Weights of a small GPT-style language model, trained from scratch on English Wikipedia.
Size: 2 heads of 128, MLP 3072 tanh GELU, vocabulary 8192.
Architecture: RMSNorm before each block, rotary positions, biases.
Training: 745M tokens, 5724 steps.
MLP neurons of a small language model. Each row is named by its layer, matrix (up: input weights; down: output weights) and neuron, and shows model dimensions 224-287. Each number is 200 + 30 x the weight over its row's rms, rounded and kept within 0 to 999.
After each neuron's rows, "fires on" lists the tokens most often at its 100 highest values on Wikipedia text that the model never trained on. A number after a token or word is its count.

L9.up2283,199,152,188,174,206,210,183,160,214,240,209,173,210,133,185,239,266,168,206,191,236,195,182,231,185,153,139,218,207,143,154,197,164,219,204,245,174,194,171,165,166,162,205,192,169,186,203,205,152,199,188,233,206,175,178,174,196,247,240,206,209,236,205,185
L9.down2283,226,203,253,238,154,216,234,162,215,162,209,218,163,187,243,190,233,237,246,214,126,246,183,198,234,225,201,160,189,221,166,214,183,193,178,188,238,168,153,213,168,194,214,175,183,146,186,260,258,191,142,215,182,206,164,205,158,154,248,216,153,179,189,174
fires on: " \"" 44, " '" 9, " in" 5, "." 4

L9.up3002,217,185,223,228,243,223,241,157,171,221,187,217,234,197,160,218,254,195,194,202,198,230,201,229,206,161,208,164,192,214,195,176,216,198,215,207,221,263,210,172,186,212,175,185,195,212,211,206,239,213,207,256,168,137,207,178,185,178,220,209,218,168,189,242
L9.down3002,205,166,234,234,246,217,182,192,202,194,209,208,195,227,218,218,165,168,174,250,176,172,179,235,223,141,206,261,127,214,204,150,218,201,228,190,203,247,178,177,178,237,204,181,182,193,224,219,240,161,203,163,183,183,238,207,169,225,175,202,218,214,158,205
fires on: " the" 47, "″" 7, "°" 6, " UTC" 4, "n" 4

L9.up2278,170,200,251,201,224,185,166,197,212,190,214,218,173,241,173,182,204,190,228,162,190,218,165,244,214,171,166,232,162,215,243,190,167,226,253,161,217,257,206,225,174,191,162,218,231,135,219,202,219,219,185,219,146,209,170,180,104,250,206,195,184,151,159,187
L9.down2278,249,203,208,177,239,200,224,220,197,221,234,199,272,223,171,240,263,257,176,224,214,186,227,152,202,209,209,196,187,206,226,245,177,178,218,175,211,168,173,221,228,159,159,269,205,187,211,178,243,177,221,199,232,169,158,233,168,230,253,232,195,232,190,173
fires on: " bo" 16, " ra" 10, " lo" 10, " Ye" 9, " Sa" 4, " se" 4

L9.up1099,211,173,189,183,228,229,146,224,213,129,206,210,211,181,166,208,202,209,220,194,160,248,193,229,200,143,182,134,172,179,226,239,174,246,238,208,220,181,163,227,249,179,193,196,216,209,239,197,225,221,247,224,205,213,207,159,171,138,198,156,232,174,177,191
L9.down1099,214,198,195,229,168,150,178,229,243,232,201,157,166,182,211,218,168,231,174,185,225,201,240,182,163,207,129,198,210,199,172,212,180,244,239,216,170,175,191,239,183,154,215,203,191,155,193,231,198,229,241,177,188,176,205,194,202,195,147,184,207,244,139,229
fires on: " was" 23, "\n" 17, " for" 7, " ce" 6

L9.up199,262,177,236,215,216,220,166,197,208,173,240,210,176,186,226,198,190,206,266,214,229,190,218,158,164,203,219,168,218,227,146,241,188,179,164,209,204,239,232,144,222,235,209,218,246,185,224,204,210,173,232,180,217,176,128,166,163,198,269,200,183,219,200,171
L9.down199,259,247,281,227,147,230,240,228,224,177,222,233,178,234,213,180,172,165,184,201,185,161,250,182,264,157,213,215,191,210,208,217,158,187,226,187,157,157,213,151,256,182,236,239,239,186,173,204,216,246,196,154,169,239,210,180,163,234,232,189,200,247,149,175
fires on: " U" 27, "ga" 7, "O" 7, " Ho" 6, "ta" 4

L9.up2605,240,235,183,200,138,105,211,193,202,178,200,247,200,191,245,243,234,267,172,228,183,237,202,179,199,215,173,197,204,137,237,227,176,164,136,233,223,159,223,197,215,202,172,209,186,159,207,196,186,215,133,201,251,246,132,254,198,194,162,213,245,221,204,174
L9.down2605,144,239,184,183,249,182,180,179,205,177,188,139,144,153,195,223,257,182,196,168,231,189,159,235,221,239,262,182,198,178,237,163,198,223,186,163,241,202,217,200,209,211,168,244,189,167,181,223,182,200,197,212,182,203,274,155,184,142,189,224,211,212,196,198
fires on: " the" 21, " on" 11, " front" 9, " per" 9

L9.up2339,187,216,164,126,196,210,202,218,207,251,176,151,226,224,239,219,182,165,180,166,183,176,212,198,157,187,223,221,185,177,230,209,188,190,145,115,178,216,185,201,220,292,204,228,189,202,195,214,180,172,195,154,245,199,188,162,226,164,266,146,188,162,204,223
L9.down2339,240,167,209,206,170,211,213,209,137,226,187,176,218,161,220,127,136,191,228,211,186,220,222,308,245,189,217,194,167,225,198,162,195,228,218,162,184,193,215,217,234,286,276,208,190,207,216,222,235,259,148,158,204,161,196,232,222,191,234,195,185,223,192,206
fires on: "." 30, "\n" 12, " real" 5, " the" 4, " transl" 4

L9.up64,161,233,199,153,233,232,226,215,149,228,223,233,182,270,179,143,255,248,166,250,221,208,194,203,236,141,140,175,202,159,217,238,217,210,255,180,189,263,188,138,220,201,243,249,163,232,146,208,198,197,191,181,221,191,248,209,140,192,261,245,186,204,172,187
L9.down64,246,191,160,195,204,200,198,157,178,184,221,213,194,215,174,188,205,202,178,234,183,152,239,187,218,208,138,162,170,200,230,260,214,167,225,198,222,193,139,156,173,217,206,199,187,255,176,162,229,175,193,223,188,251,247,223,256,160,195,228,172,192,137,172
fires on: " inter" 26, " Inter" 11, "–" 7, "-" 7, "r" 6, " is" 6

L9.up69,230,233,144,207,169,219,252,199,262,191,221,159,278,183,166,197,223,210,225,252,172,159,256,236,190,225,205,240,256,208,176,207,248,166,185,188,201,218,200,172,220,169,210,148,227,171,255,169,162,195,213,160,191,180,203,180,189,206,237,211,158,249,215,216
L9.down69,209,161,236,215,188,199,147,225,178,181,202,161,231,230,214,187,232,173,185,176,206,203,224,198,111,193,129,147,180,206,229,196,162,217,158,201,183,147,202,186,240,142,177,133,224,223,204,208,210,205,197,205,141,150,184,199,195,182,174,233,174,181,187,216
fires on: " he" 22, " He" 11, " then" 6, "–" 5, " she" 5, " also" 5

L9.up1883,191,225,159,232,193,126,196,233,183,186,197,266,194,178,213,234,151,186,187,151,198,215,164,239,196,208,203,190,204,194,216,178,136,266,211,180,180,214,217,189,171,207,240,243,174,234,185,229,261,173,176,220,166,207,142,191,180,210,220,168,212,191,205,169
L9.down1883,172,208,185,243,199,193,157,251,225,167,213,198,205,234,185,303,210,237,194,254,201,232,172,242,195,192,230,212,208,251,194,147,142,202,208,165,225,145,238,219,215,146,241,161,235,243,251,202,176,202,252,152,204,163,273,202,182,219,175,225,223,212,248,188
fires on: " he" 24, " \"" 7, " they" 6, " thought" 6, " she" 5, " said" 4

L9.up2635,189,163,200,193,184,203,217,177,172,177,203,148,163,183,209,191,195,200,233,174,147,198,188,155,183,252,148,231,157,202,172,170,242,173,225,181,198,176,190,215,164,207,168,160,137,191,179,269,138,232,219,255,184,187,182,238,216,178,234,176,170,191,157,230
L9.down2635,177,176,214,186,140,193,163,212,189,192,208,153,171,213,226,237,191,185,205,196,149,242,177,241,179,175,208,245,196,236,181,174,150,179,173,203,218,202,216,178,170,235,237,219,212,202,188,150,167,148,183,206,167,250,145,189,171,182,205,207,231,165,194,170
fires on: "  " 25, ":" 16, " According" 6, "According" 5, " addition" 5

L9.up279,263,202,234,235,227,211,218,247,245,208,232,185,208,209,229,157,178,260,162,173,213,182,192,181,187,140,217,200,156,187,193,210,203,167,229,153,166,232,185,266,174,169,223,183,178,208,190,195,215,222,207,155,171,199,228,149,183,184,198,171,198,210,252,222
L9.down279,197,158,191,221,174,199,119,184,239,215,172,222,187,199,206,184,226,204,214,143,197,217,216,207,166,198,231,163,213,205,182,143,207,204,260,191,141,245,169,175,149,175,152,214,151,222,253,225,156,187,148,205,231,202,219,234,177,172,178,232,130,146,147,226
fires on: " T" 26, " V" 15, " H" 11, "T" 8, " to" 5, "ig" 4